Weights of a small GPT-style language model, trained from scratch on English Wikipedia.
Size: 15 layers, MLP 768 tanh GELU, vocabulary 552.
Architecture: LayerNorm before each block, learned positions, biases, untied embeddings.
Training: a variant of Muon for these matrices, 142M tokens.
MLP neurons of a small language model. Each row is named by its layer, matrix (up: input weights) and neuron, and shows model dimensions 0-191. Each number is 500 + 40 x the weight over its row's rms, rounded and kept within 0 to 999. Numbers have three digits each.
After each neuron's rows, "fires on" lists the tokens most often at its 100 highest values on Wikipedia text that the model never trained on.

L7.up313:424531437481521517451455486512470541582543467578499443486485560523566508475547491500469508580501532447505487495450388496508510496528455474484480553540601530484453473456499500429500515483549517480565505535521397456452456523497528437544521472497460470552491532468474477457471478531478538527473466473483467517524536514545463517529476539515540553430545564445574501460553503558408505554577466499508542422431518469502464531495461510515425507492582489501473571449439514510536527528558505509487459538463523547579507553513508483512560519529424458488486516522527474494443507507512451500
fires on: "i", "r", "ur", "n", "e", "en"

L2.up691:548553460494515502464434524562542488510499537488487482508490567575477486422420503557525550531586555463500507492559472499418454514482507549521503493485455462532488474504522489461470532548516507445554528482547480527485528560479516512509449514556523518427485507509488499541458507475587499405535473464503380544480505515479485509504525539509549482500442579513501404544554516566503548496564525528480481493497533430471473579502535491507479552533543448509465518512451465538515458506495428538517534504517515491464468451480427434471456522509463537487520469462529522487428599392435532442
fires on: "ent", "is", "ul", "s", "z"

L7.up759:551550559450482494502462417420499503511494449479580573473450474466465462623481493550507488477443501495470551599498478478450434518450536548536419515520472519526496503449476531437519524502504513507493559474529493534525460519534500457551538506550482556454490553488526479505481453489523480502449498491542530476583498494456447496464526576487536526444426508507488480581494455512521498426489479573565482501465551556489477481500416488470551559503511516459496448475525480470488453407572492483445558483458571454492499483543530427489581497542504492484505509576483541501531483441487516557
fires on: "2", "3", "s", "f", "6", "%"

L3.up173:523475486501537560492453500533495501487475504523509492537442534535556570420516546552509475521496509446394541513472463484599550535521461518457520498480497514482550546513560503519541492553451524458454473523460474536480445495456421550438590472463445503434503575540494440519459576489545495512492478553501418524507609489508498575502477527555514523445533544479531470515559573479462420506481520459488558512486475468480498460512443416569536494512481509500507486531502555558495501410506472517502488556517542505407461503549527431454470457549467558480507543459485485506486490431486466492
fires on: " |", "ation", "ear", " st"

L9.up240:573457493440476532458482508524510494393405519561511472525462505507468560444513461527493569486504415454559500481546512440533464551515542553532405506487506560536481553516500508493520562486551522414494467518505495528513567523505506454461521503483500549449450487533534447473555460461502545481548569448527398496491472599494503533433457475545458535501497566586507465518515538451499512513437457431436466503467533485539534569505502458490518569535514438502502546494464469520494473550472479474473528528523491495511454470474437463454522557476561545482602505486492525495468448506547492474
fires on: "ic", "ul", "at", "iv", "s"

L2.up625:400523499545510455437509590421556518525508439526515485484458421496494459503528496541483491498530480517533448519564490564568524542454474407567440480528535511537468515501533391541492444472483469491509472460449570489530510477483519534508501499505494545528499469492540492502486513514432525500521525517478561580548490498471442543446463477505450575543494419575463526466473537558533517525512479499487565447479546566543446517455495515469515496516458486531454522430501423468496588447468560546482510543485525509483518515459509474466549450449470455436455500518500477467488553445568578553
fires on: " |", "=", ";", "ot", " that", "-"

L6.up746:544549465510461525489579430514473544552505497463516495439496501598457506551475505506576462395432498456462458510497416485522536456482506518564447536508529477467492500475552461449536560533481479521461528528433500523580506557438538434579532461533435547504479419477473525512469513539563481552482472469503397513549492515478483523513507453548490479501489527561560465519536464561515544543546490458512395467478555528557463484507497484500565538496416537489481483567507467522486449478507475501446449534499564424546498540502471465438512456551481512499574517487480465536518503489482507489
fires on: "ou", "%", "3", " that", "4"

L10.up266:529514442486574440463507493483471535475506527556492533554533485539480561499429531485521509528544493509520465434523515475567560461483525511492475386540593529504493542508600454523493435475449497517529521448513443499480517485478483447438454479498509553546483449463473503480505493529483491577480466468628538522529500460492494445540515494544546551500418531486472470508452512471484481495531531478550474454569494576532506518540547459548471418446458464515488519447538491521544477526517513504450480565518474463526600456509464508433520457430542535475519501502516506543546520400444521415
fires on: "\"", "ot", "S", "\n", "i", "."

L10.up666:471536473491546490516497516456555553462494578497520522508479514598489537484453474540449533492447392442432528484504530463510509534516417525439541522478465528518549502501543540533571561463499439478519571568486442556400506533517557498533526541517510511526516398547561505512532506464547518474519478504445543472428522509486517580485537454519477459519484568456450527555448523454525435491452563448561482508469544516508493587499441481484452480476514536419562503489537486450527446479508468508533491505508470494459489460567484495456447436442455476476541555454467524521478503496547531461
fires on: "),", ",", "en", " -", " k"

L12.up104:450543486483552487495491473504467488505498511459480470415534430530482540496498500524453449465584469522514481487530521457525546492457508510557454537512467444471484512429543553493476495546508532495500594508428484491489564516493500523435563535408502511420513512546479516514481460533403505490508518536486600434458538503483568564491495524507547477543466455506519473496457472563466534484476564494542612455502417475495502568569521516523467482441529505483475516489513492518536487454455577505438486482489560453458514424526522454546564583483563450558484518509413486477493460532541429517
fires on: "in", "end", "ac", "un", "r"

L9.up715:569482546458434571518503552522461441513480506544504526492495503521430520588543392461515507453483511484530476425504512523494508448522600538476533513497476549476440458456485476462562536503513504515519417448557498493470545469453483483500466486575471479520444494540530501516487484479470476489433494552531547474556505435472459533501566490498528576491463486518546530491481455478527487466450516497541519429432516538563439462540571513545536542463499531551430533537496538510504530509539476560493374449442463459542524485505511527462509428503449491506490500428542592540486424536454499516
fires on: "t", "am", "%", "w", "he", "ation"

L9.up197:513499457434523564487513444385549529492417496456618479493506475610510526435484505503537543523460457506544467514560475430544487524464591473532501568449488513558433471535493513445532536485505417462573495506524547519572547510524543484473483531519479414584497417535501519532491530491491514448463545487500467577475445462455448518529512502541481487548508480462478463467554473448502463443506562501537449463543550445528518539509495553518487520476510497460538469512484459493435555538532403484524466488528435471497510515523486499500509474517517416527551500519532476478485455511525552511
fires on: "ent", "ar", "%", "om", "v", "ord"

L6.up619:419486491479472556490505505492493529481460423483540420501514484499491545453446447540568432521547548572534496467453436444499508548542525514472418454432519553519445526518485523512515464498570495531489531492515484537533484545458484524486481449567477466505540490504498491414508478538557599519507527480486522562566467528558493553545542490432476492480524484479471501519501445565518505465522511464474446482554610439484484525494538515462480440578544492523442508556485478462473502433490444422459502499432506523429546490564507472558462563429499464534552517558505562514516473520475571467
fires on: "el", "c", "al", "se", "l", "n"

L11.up102:451444484515458556568450527492529530503519500521468506530553545549521490555570482511495472435591455435523541482539467477451551483444419524522513476577511558458553490512568503566508502534462505475486484499492457467557537454467479548503543457497524546593554464391523433517455528492431411516566514466475564470494468511532456469468525471485472464507479522508561422502533490508506534518460470547494538446526520514501514463480461465497461506466459402497561521505568535505524472507531538531476507481516544438526542449505439527559493471517474497503534440404441479488540562517536458575
fires on: " ", "s", "c", "op"

L9.up182:440453493535496481488534538454571460482453485525494502536507515548505563545490513426500473463531524476507534473449499428494566517489525469513486531504489466543442473479448444500536492592502425524501489541538513444499480448466495557490437514501453548472490444524431608447483451561467470562491497496426609535556529482500488541497543548437510524529423465509587516484575474390582438488436546510505509521489445530516449502563573453474496486497490561525475450556467491584541570496517495478504495473500500494545463507516501464482498506450522512461475547502441457509532451521499487565
fires on: "he", "ro", "id", "\n", " con"

L11.up231:471511482526531518474438490566479474521466503512516514442466542476563451516523514496443514569533547499460506521530516511389457520495490497585470535393524521539483588513539485521556445470471387611497548530440441475477525503451540497551528531457574505461495529507492503499524493491424507463449461528548472457484515564560490491449482494496470548528588450483519535525452506562516467497437534460398494541542521535474448561554491486483471464523492552464420504498515510419504473512567549520463515507498449489524500467504536540517526536584450506498546488487453517437534446504541484476
fires on: ",", "er", "re", "le", "5"

L11.up344:502598545543436535437512486454467537513497476540527503565501502423498501504394533486493491523457529460499493458482534513502442483451505520538489507484503522485487468489503519462521467520540560491429594458526538461460449495543542487484548502479561435507536548469490531530533448569498459505449496472519583514500473518452514444495494589492562501498483500487507552508532561422422501513536505504531506465463518491506434371443512504552514511494526502527444477533478404471489556488463504552510408483557493595473549556524430465487518438516554521532517560519373500515503507505500522507
fires on: "et", "m", "e", "ol", "ub", "on"

L9.up474:466485492465472493467530549462425585498430493499496513502563549547524502511537468502481437485504501447522535501520452515481473486481406473499530447494500531453548517563542467507447434497532536512512582536446558445602537429535432477541586536500525444475509482467503497539507473483447554500555471515473546523513517522473453451521529479503450535532506547507421499498530471520479466445497505531555489563531446457556527416534495501517504473491470457516540485533522506453522426478553574513573396447523547492479527517510478492519518506401470466439582509514484482432561524534541461583
fires on: " ", "m"

L10.up219:464526449552492542536443506522461481521574423517469487531575426497506505491481503510481523524428479457481470530528456488477512544476496494520525466473483398466532482525379541481538510499501498489594476460514511519521466523488451547487508505417481525529460526500477505408555454561477455553496525549526458465524493534520492543543497593435501490458454487484457570544482452552500509529513468484514543436503488566490548571481526548449504502521514496545426507381510513522506465532528563470470526525460559548505549445442517480547510607491455497482502593446493564479474500531466540452
fires on: "iv", "in", "t", "erv", "art", "ac"

L12.up696:451507505512536449514500549538452472498476474460571485487540563523577510557548426501522513512523543472548422446485520493521495526515519367517510450465521424538624522547490446500517469480572529490570561489511469455471500489440469453550489572524491449539516436423529518560485490453474511503515429512451494481517504536518483524527567493507464481481466438425427516524529549510454539489481451442473511475474466531485469486532433495593508513507561536505527461495511540515556485508510520507555404506499488511486518502493583498499521463458447432482508606533503449485532525511464462549
fires on: "i", " "

L7.up460:464447467471476576494468479448480550469470516460445559489510553482535541515494489501437598452530510486543501488506520521516522576458531444593443494457434514528454516483524487465508556517557497515516480482574546418506491526599469496486453447483548496486465402475504570493542464446404502432519464520557520471502554497422493545503479516485537537462442524535551467454559474472537439469488536492464473544466550572455483433469468460486468513449567533573542480489565502474474573529483502546467502458515522533541516470506498470514501448442539512544527543497433464567525523490558499502
fires on: "ro", "he", "ect", "5", "ce", "x"

L10.up16:503452477418468505545524532550539580492504477512453491460562461439560463483493551509539472420499445492503514524505499532479475515502488534521586564489505520536554464525573450487429444498513468433542517520516620498534520529468435472521500449512476473513571474419501501479559508514480549487516510516507460535513494499506541480490522493498436501557407479513482541542505365483507495505447488493560435510490555504521410499474502508503466493499523480497550458468538542548506421506502419586546438525461451532548474490516450479578524482548493482519513539500441459469588553508498467569
fires on: "es", "at", " ", " s", " a", "f"

L9.up480:587497459464547537475566478541515534511515514569523523533543406500490503459434508490570486580528530484531495429482548496542536511477491467492537531532559477484500542495612534489515494503521495582473508473492515467483468558508461525510445481501431487486535497504461513472531481508552495559431508445488545493556528517483470509549490495557509521559521481595568502506482557495418582459451519539488473465517410467449481523523465406538460439482502498533454555465546482471546497490427456472464455503444470513521547485528461529475572470444433475479509442503496494470548428406521443446
fires on: ".", "\"", "os"

L7.up482:485552383577589531489528491549547555453457478469523470488507473498520555492449478546450484506559475496495529483513448433504474497500534462587460496453536445492526468416501476512481438549443498510572483565475481535564468619532518471496386461571483470554519531481490505524573472508524484482484538509475468468555476506549493447450485527557431515459529470534473489461484501524527527537486461448519503513493519461533522544486499489451482463540483432496425539528555513503439501461520550477433531472457460561588513505545428530524523535489444522502512484528465505509566519504549589502
fires on: "ac", "l", "ad", "el", "en"

L7.up573:518545467505417481499492533578575529471488498492534431449546545563558443524493533529484495513534544637436539505539571452512566476470568553481542527449513524445507491407464493523477458466539496466497475547483503469462449482489520440460530463493553478538465548480463442438519492480601504512464474443494472461508495521493559445487492519620478545558549534542503473431487574517556496496557468533505514510463540480463509599503555446464487541498502466425498506431515514463498470522489506521489525465459516482480510458515470439478473483542472495470526457499493554575475480532437478481
fires on: "l", "d", "n", "t", "gh", "ld"

L11.up540:485516580531507465531520503570475477523496473448511457474483549530501599471547490477544553502480506384443489559484530506516577475427475519473471536510527511454493433479397486464544571508568479489485520504522463417522524504433422510553516564443507483481627548516457480477492448497460469480544465535576500465497516561535491560501568502530528522448518469456475510511522487515576471500466523455473483417447481558489516460524496567548464444485485517509491525484503486433484495470543510443514517603533460512490514488512482534492500597438495539453482535480469497434554486451495521496
fires on: "erv", "art", "ov", "ag", "in", "ay"

L2.up706:512527512496556460462436523485568535409492495510525458457472516542549507506459486533545576508446485443453554508537516504502515567527499512505430540588487542536520497514485538488533452436502458477598432479512485479528545522429529522494539539438592557471470621488488464467499553521525491528473483391531433513475506533436490516484502545478490516524513425548445425545569549483504428517472536528521502497491468510491487520458498527504490526529547528527536499523454509510524472486438517486490555554550483470472503422554523451476571426573459532424493474461486510506483530431493501426
fires on: "im", "is", "s", "ore", "our"

L9.up475:566583458464487532504481488491456490492464572515473560612497453537446551457486508464444461483465482449488484488502538459445534524486479521515482457526425541516484527528490473461448537490422546490489488472568501392515550502550478523490531501614472576502538486472495539492467431487527523479585496553516491508499471448515526534520458549535466455587407404554495517489513571488464515527517469544529532479497524457552450500494508559513486526544522493525534521572482498566511428497437464548520547562483510537489497397470480454498497488450442462473480558504509465496477544486512439547
fires on: "h", "is", "at", "il", "el"

L7.up747:520441581554465442444534498575533444581481469554423543515536438473443584470481535507563504465496445534523489538536497545497451513582446510513474541544493490514427481451491500516548461494511484407449449514473578481517519499487495592477502453470500453502507537493494534476512487480426460475561462548434515449538528443493507581475446449510472526416539546468580481448528534509523442543446474531504503437504497555487493516503499448493518519436480564503585555511500492584521515444542459492445513504524472501509524485487487464424548479534497499486483513408515472526532522518530539528
fires on: ":", "et", "if", "it", " and", "ce"

L9.up326:530460508538438529483434498533611507484537484541537519507506424451635489497465476484503529499508529465477541487468493471515513440499533458462468485537480529492545509438569539524547476540472542559522515522509531519453511526454462435492518510478471524506612520493463566514594498494574533535503467453397498430437496512468510471494450545536447527467471444443539480507458495517558481497468522521516550435493545557444547470460483443616514465487417486537517523531538551477478513471560518507447449457470535488495523491504500504434527449445527486505510466494484490560589445455506532483
fires on: "am", ",", "is", "y", ".", "on"

L12.up365:456481536512478523521506457523510588537552487470517459548539465530456484501458504441464540544526582452568496481440532527564515490489453450520479516457533510483481495515516484547490556468560463511445557467457461491495509487532473496482476581492502555411447515488531564488455539491424563430555505479492513475526476528517513522436469445485459567435486520466544449480478479567525514587457482492553512465454517508509493467505504553500497436474497517588448483487519510484551482441517520480522471450498523441576546520515493480526447530423493532544543456559573442506544411522390533596
fires on: "ed", " to", "a", " and", " of", "ing"

L11.up707:490520500513469527497485477486495544510487476503478521501476493464496550492531422460483505484549505446477491465479477433502485589569511492487483468444533424521546470484464408551538562558456469570430496515481518522437501544533486600498539513445456568550503534485520537416484455494529569459548515540501547446528488510499489492545481427443487511483486413437505515459507473519443458596421463528563593504472480446601521454489490538520509516543499498513481529584497468484564471567485523492486461451531599459507484534529533475410464512528449527547481537521524502555495470528449509505
fires on: " and", " he", " a", " of", " He", " p"

L10.up739:427539542419480491495537475516518470503516479428469438472478469511492488553498554481550480563525489479519412491514544467491589489476573478527505480501542509486462454462480476469563492466526539410561581518467550421509521458490463557536492560478478498496545455519447512531488462440503455582474431579532479503457522486475542463528498452478516540533482457456575548557412469543526457531533579460575534513550464528513465588472535521417497503442452475498467506486459557481538470505481570508499568438492544467487524500492505505510557490480514508466547542542578432508472460472512478515
fires on: "t", "c", "b", "in", "ac", "as"

L12.up642:540595495496468528478531470500532495526544394543500489506504428499524533503503573573513542457509503389495440440550562522481485499400516444532526481469460456543433473476491515519457439482513602589431542547471553511443552518547524473589476562473508463517483506453457507521513456518467451539480503482490547534567465521508563459501481508534521510488505464454541547533502458523476517493561462520502527480547452421486468510556471592480536499454556466474527520524461501470511478478514511549448517421495486528539553445546539476424506486439499451490525510574525485470474471456484458499
fires on: "m", "ed", " m", "om", "ol", "am"

L12.up284:522522511507538477493495494505470493542490529516488448492532571514446473501495503557465447382408538482578532487578450489385449524525514497588535480458498517499490500529567431481448493465498488490481486467490492473577511519536458484491551484466464487531459534592497497440476520508572459533464525405469469462483462543513487479509562508570437450500467431543545445559466484498513486476561457509549503475529543452556444486417513534490493460558568561478561508544489460528476474470481535485551510452537516477481581473502497519479558524549484557485470494540398477449533522493525496551
fires on: " th", " h", " that", "h", "ic", " m"

L9.up386:537527596468414482503476520493453521487469441530485522565452537477511586493492472517490429489513462529464538455527486533463492485424506490476422469455517535511469503539496500468476451489528499589493585455521505500556457557500526408464535537460510492492511434545448522476562488540490452487492472492494465499469510434454548489514443518495500513497504446436515494496476537559493537522538458483508519555549544500493521524480491535550493505495389487505488523560436568513410569453538464437403437514551492534504501509573500547567559515499529505517541461422482559556474551536537468586
fires on: "b", "im", "am", "ad", "an", "ing"

L9.up58:609565489560568525514489532526491548561547518557476419505577499481535455459437500462501548504457566525502439522576549515514483470506446529530477479513466520528431506527478511514495447418444460543501520499486492528457489548499529484519543404496482496546535535484415531529540490444364537492545488496484465458484555553485519484479439485479552539494510485492552520419491499532541532524487446478480522546493502509539527469454482551546471486471495516539469471456488476487508434534481542514452453484563501442511543439492516452525393422475482526480492507549562519577529491445435547486
fires on: "ed", "er", "d", "ing", "est", "en"

L9.up349:488451517514512556505495509441427517439526573485469429477493535505532490373445493548464510488534501488506430577513477538481493500512491517507523573408482539494448479474501477474455517544537496502443530512477532456550531513490515531494550509486464456473537494612582525447514492521514481555491525535509538478506476494470476472558550452462517503510487541526561438508512510462503479473448534534531515542514502482519502503482539526529543488649470550409439585529420486529489513401484447515412498461497537507529453518477540514507518487555465499404488475529417555514519453492558489532
fires on: " h", "le", "f", "on", "h"

L11.up107:582516529446531469547526459506499554492504460520518545500458607463428537452488470486497532442501507408477540499470471536505547518459442553511498509484410410503523480543526563502553505520473444448512501495414531480488506535539507473532476488486521409551527444494553475469561463521496458453459480432447507428530479574454489544507460572550493534520492464412425514472513513517488511534510522567493511494514586484449509497512551537547527490423444520553474519540448577551509563570526492566478470524519471461493500537524506486494494522497527499494526495425505427524488426482521513584
fires on: "h", "m", "im", "ing", "5", "ver"

L9.up45:540490460561489481570497509498511596416530463449545440459499500497478517453514551498431483519544478473534450532462489474463454571500514520518515438511570498481511537512481403544515465522612552559466547521601532450508477449483561585505522449523527436535456565530492439516554470479600452424517511521526497519503475509458471484506495520511537504524471448516486522495535534424477510510497474567509460512506506441457488504508490526548473506476432472468465477565496492400485511553513530554513489473505433532448497483575483487461514502484545460493458532465461445463503590565531552461
fires on: "on", "ou", "en", "ag", "age"

L2.up632:474550512483527512522440469510517492438518481474491525516503499516514539450490542510485455495509571509476470541591513481487452550490513500521515584537480431598599503520496469519506540522463538449518475473511581471444540507532479482540511460579517506414476444496555463491506481520533559528499481516499463563503504443475549530492468419467538507458504429532551478602572474559508476505552448543471489508469533459533398471472463555494436451473504543470479498550512512471480510490527451500454515597561488449522476445437470518593466469554492562400468513463494447509448556474480490486
fires on: "h", "p", "is", "c", "e"

L7.up13:530475475501498455537479595542504513479527572537524506547617525513509553503538465518514515501441449472572482532475523439507484477443423495491459437481496482502519492452558451476531514533467494481491496513476461503515430486533468561517578486461526456552479464409580507532515438500502572496509445482494498528439540543505577502440519476492428440518488508527436464490551522508482535520438503563485438599454524545524443459482526545492525432448474486443520560538570500497529498501559473450585513514483521468466512481485423480494474448460531504428473607470501511494463525549548505536
fires on: " "

L9.up481:506482483492481494474515489518574465499518508513488494548573506462503496435491446490582463528421515604497506510497482519512539542497558545357502552495597533523466479407475481478534506550510487462469527478534496479512519562527435473559546491531484463491498564456543478495479519525524480485500504431484527507487441493484552443530493406545531595567519571516492535501594500545533512476528469535511561516489523473438534525527526505458468485491518487467447518515515454517545416456445475448501535509490460535453524430576538385448491434526520463509471533455473470503462449515459539514
fires on: "im", "t", "f", "p", "l"

L3.up129:513483444459539507475566479410534555490442516510557468522476500404508534466446476537469489481523539474571555506464489561509536556486527466490572522518540536513504541501577513530529565471513461460543528433518476544517417524578467521475513517481469539452515491527479507474577442571553473536511509499500535441564429515515499472513540484468455536493486390494476444538518551513483568510427515465481403522500542532448542490516464587512481466491499566496553425472518519469515447531536560477528471494457412441497474557486484497425519487497434458498481503462504561477466534516535439464
fires on: "os"

L2.up401:530544493484552497547465458502549535399532569490452461550584486578504467505460458532485513479491560511499583578446491416441475559536485460518479528526454511473503478534466459492433562560492529515456542458519504557493470528476467514509487462548459488454479527517458521540522541518503551519520493491448430549516550419511454465468464454504568470458494484503488418539587439552514448493440441496505555494558536456553498521540514460505499520454530461499478490497547549518512426566536541527482430500425485491497537429469443479493527544550504517469534536495462495491486617481519519443
fires on: "h", "ic", "ul", "z", "y", "v"

L7.up66:540568504495567502429478468469480523502465510507497539512557554483522529475535472484559444464455463560549517458461440496530490509532544447493510558528499493444552446499424489462477475545514417534543526501448467534508523512491457514419476512468544517473442541543514525460436552510479574557497499541483486577467506553511561417504430534511591469425519530522510532505486529512507532491486547505453545468524541485575471498532350416521488516466532467502508518514479508494549520431592567475473416545538495541476501486546492473505507480454524524500549421448474524511459472527465449465
fires on: "n", " n", " N", "l"

L2.up497:520544484499522571527471537479514528573556561472524552508498522501583552467522448453596472508481499567498449528485528486493494486481560483522471487517515492491566506438500483542497395525497489426477494463483491426524504530542445446548493500520519521461451456407491457503520531497428439498554513593478519522551501466524542571416432575439500546448428528489489464468529457475498512513513491536472519506493502512449481476501471588498470506414535524497495500476452488529456578546491450516449557518454478559448526483506478551479529578534453499414438498594478457530460494520489508536
fires on: ")", " (", "x", " B", "\n"

L3.up91:535481416472577500519522511531542484477541499502551544479540519566476498469559517567436503454471467504598506481534425480536444488555538527446571554496554515553453493435575567490575509484535456496486450461475487558473564444538559500539537505437526583493532463546543461482476433501448505441507483558461594445488513493509446514461458478494464532504442442488480452513488501496537476560445523483519517519511534510479457506411448482423416517444534523462435525501549522518482458503583512519517492532505469474487437510519455479478482458516506486520605487474560478500516540506521480476
fires on: ",", ";", "),"

L10.up227:502495507514495467492439531532471447536485518480538475543431449502530508495528458496448535515484577469524483488483484557432431468504547511492480489409475529518433465527517528480596508495411464531560479437493530428469552477480534494465473466517421470441541449525596421482453494567499467473517555403536476538534510526518497451522514445520501446532475454571536522531492479513595501496484490503452504549608504531476470467515578414462472525456433554509510533559489509539491452503576584494554550486535508526476504447550513479510492492510477535422489511488479546514512491553515492560
fires on: "ec", "er", "re", "le", "ic", "if"

L9.up1:469476526462484490491506483477519523467560480419513581552501547484476475495509452475452533455462551487489515530502427571460508485493512547516537443461534534507488485500487546489453438566436456489581491519456460523531469439489493502521421511495521544550515481547479536449482536485523488503442488502443560556556521464539519511509434480485510549491456538503487533561541505463498538514508561521518564533515476541469466457507438499474439467461573486487576499529546477474428445496480599463469480395523529412548549453577508524452551527516488432477483519480438441517517566545607518568
fires on: "if", ",", "i", "nd", "ot", "K"

L9.up29:499518489528557492546469496461522510507548491531516457576531550462446545540460456512508466464513528565442524470575553489519540483429455522520477527465574533551504467486423521547488447487500451480500515544447530423540517571539532439479521531484474517510478445513392512436561403559509521555467457493504543468480496514534492523512553488521476504496431511553496509529481496458556524550451506530510538504496457514494473449522522466520583472519463505501436601492447465454454502617536495504401502448470518462550419415437515564484473567491504434547469530495514520485517505481496500498
fires on: "am", "ot", "ak", "ad", "ac", " on"

L2.up107:470381572506503470523476541469544505480545450520536532471535504486547545543540444587543447479523573516540470500563495522495481483546514438499533511553495427600516546489496469457539498504515460546411447410481450530460477470508498543487576512525505496505508474575486444525499470562445475518501517471459485507480516468417462499460482487489410581520546522572497495601560516425540470526475519433465522505493518583534517517461502420505510466467480578505505503493496562518475529512516557499487426512521473490521470508498534466447474467471536464450486511494405532487456464500565484497
fires on: "ip", ",", ";", " that", "%", " 1"

L11.up604:480488535535528506476450461461513537508466467512526511551496490496416493415526561561521533473463540428500489528434443506484539504540576516467507531445532497467551471455545503510492520437534512510461532486473468497447490505497512604573529495441485468541433512550447521502517505559499544542405414507478488512473541539465455493508550530507568529443477516503496534434461500476498515499505535464491488512555492535400451407460553523545517425537560573469511482536489559411492448419573583453503470520529479523505549500523511535483558476495497463482453486516423496508497540598500519474
fires on: "et", "on", "il", "i", "el", "ion"

L2.up451:461526486450580556505462531460480474421534502489520481470487528495484557459482489512467511494488508482514470410453550504492457468564521525519538528430531477456535451527468508453515411512463560401500501527523535480493484490521446479561505458527459499421470515489478512458631509546445455538496503512493534521507453475433481492433549596486470557520460547531475520499536507518525557501496518515529524583481564434510553499482457549450469522469462534519464480545511578458514467554499509565523447464541471533522436597475422517546410540508476531505513507545527493552427514523542473554
fires on: "B", ".", " B", "\n", "O", " The"

L7.up539:457564461532498495534449513475476478477509462464489450499560513478518518459435494470435566505533501518508497505427466480512408596475549545486472443521521498529583453492522554530588513482536571524493536491498534464481485480515538503473506392518519542482535469527510503533505484514529432546538510545524506389511523537481559498463534466468507572493524512514515500499521448448507555508459503513509481490457499551434430490417526413537460548528485486557470466491526555497541501607482498538487538488531534512563432436552489498458537478495419577431470404490412475487491528539501468506
fires on: "ou", "on", "il", "or", "et"

L12.up87:536559468513537548462522533567422522469503495466521497506571627469465506497477472477577424455523474529445488496472475517432541457459439472578491477493466498533456569515474437543472472541527543572467549503499474507485505475463471492462506529556447502517537455472460514515505418483478581483438573478515491550487496535498448574580580503485560449537466557555529479559491484447518513497464531536577502535450441478380473512482515494541470498501474470487495521497501572504542502533515447511513501477462530499488505490435530528450465582419449472577487510510472500498494499470556496451
fires on: "in", "ag", "c", "n", "ac", "ak"

L10.up425:468503492457536492471487514428515515594543449587553468529464455547482494443478521500486482510427515508456523485509484473560503485470463541547509521451528477514420557460562495475487429530498475436531513524511436529426521533524470515454498488489491478491509529482593487445547537486427524490477547506560503595496438520468510578497455557578502443413521531486468549491529485467518578552506485548519522494522477537481443520581501514455445535437492412445573484533439473501520484438544558518556517497460487458533504545515487521541543487510533393550516507466503476560443521507463442501
fires on: "en", "ar", "r", "an"

L9.up20:461430400450537473477469496501499537514489538491616471488514449518510526474559495511534546514463541533463550510570442503458504523461488501491454430520555513444481449518595465490555461491500529487522565495513542563491455463564455467568509509475519531435519508512576545443513456515486526512444400527491544513484500459468488452491483442482511523564502503451487500472537539501487476532431495564451552466467454522492556503459421449556515465555490460505475462547521585452502523522539492442460457524440533566504517487552452470513512459460491493432531499580477522517617531515552487503
fires on: " ", " b", " s"

L12.up220:471475515517486545511517505507503579458435430486441554496550508512482522447482501511509460474532547455499491525447467481555495468505534493524558564492532539522501395441544470524468471498525426529502495449458369489537535562479432536442494527501531545471537527603497493596531497473485532505598466501502449502560540501513544450544527459515507478530530475422480501522531451544500547498505536467385457510480571523540512534553407434520509502443481530529434480536554491477453473445478520442547489528517575533510475466445466455522490517542556510509430492527489477521506489537497448512
fires on: "l", " n", "a", "v", "e", "j"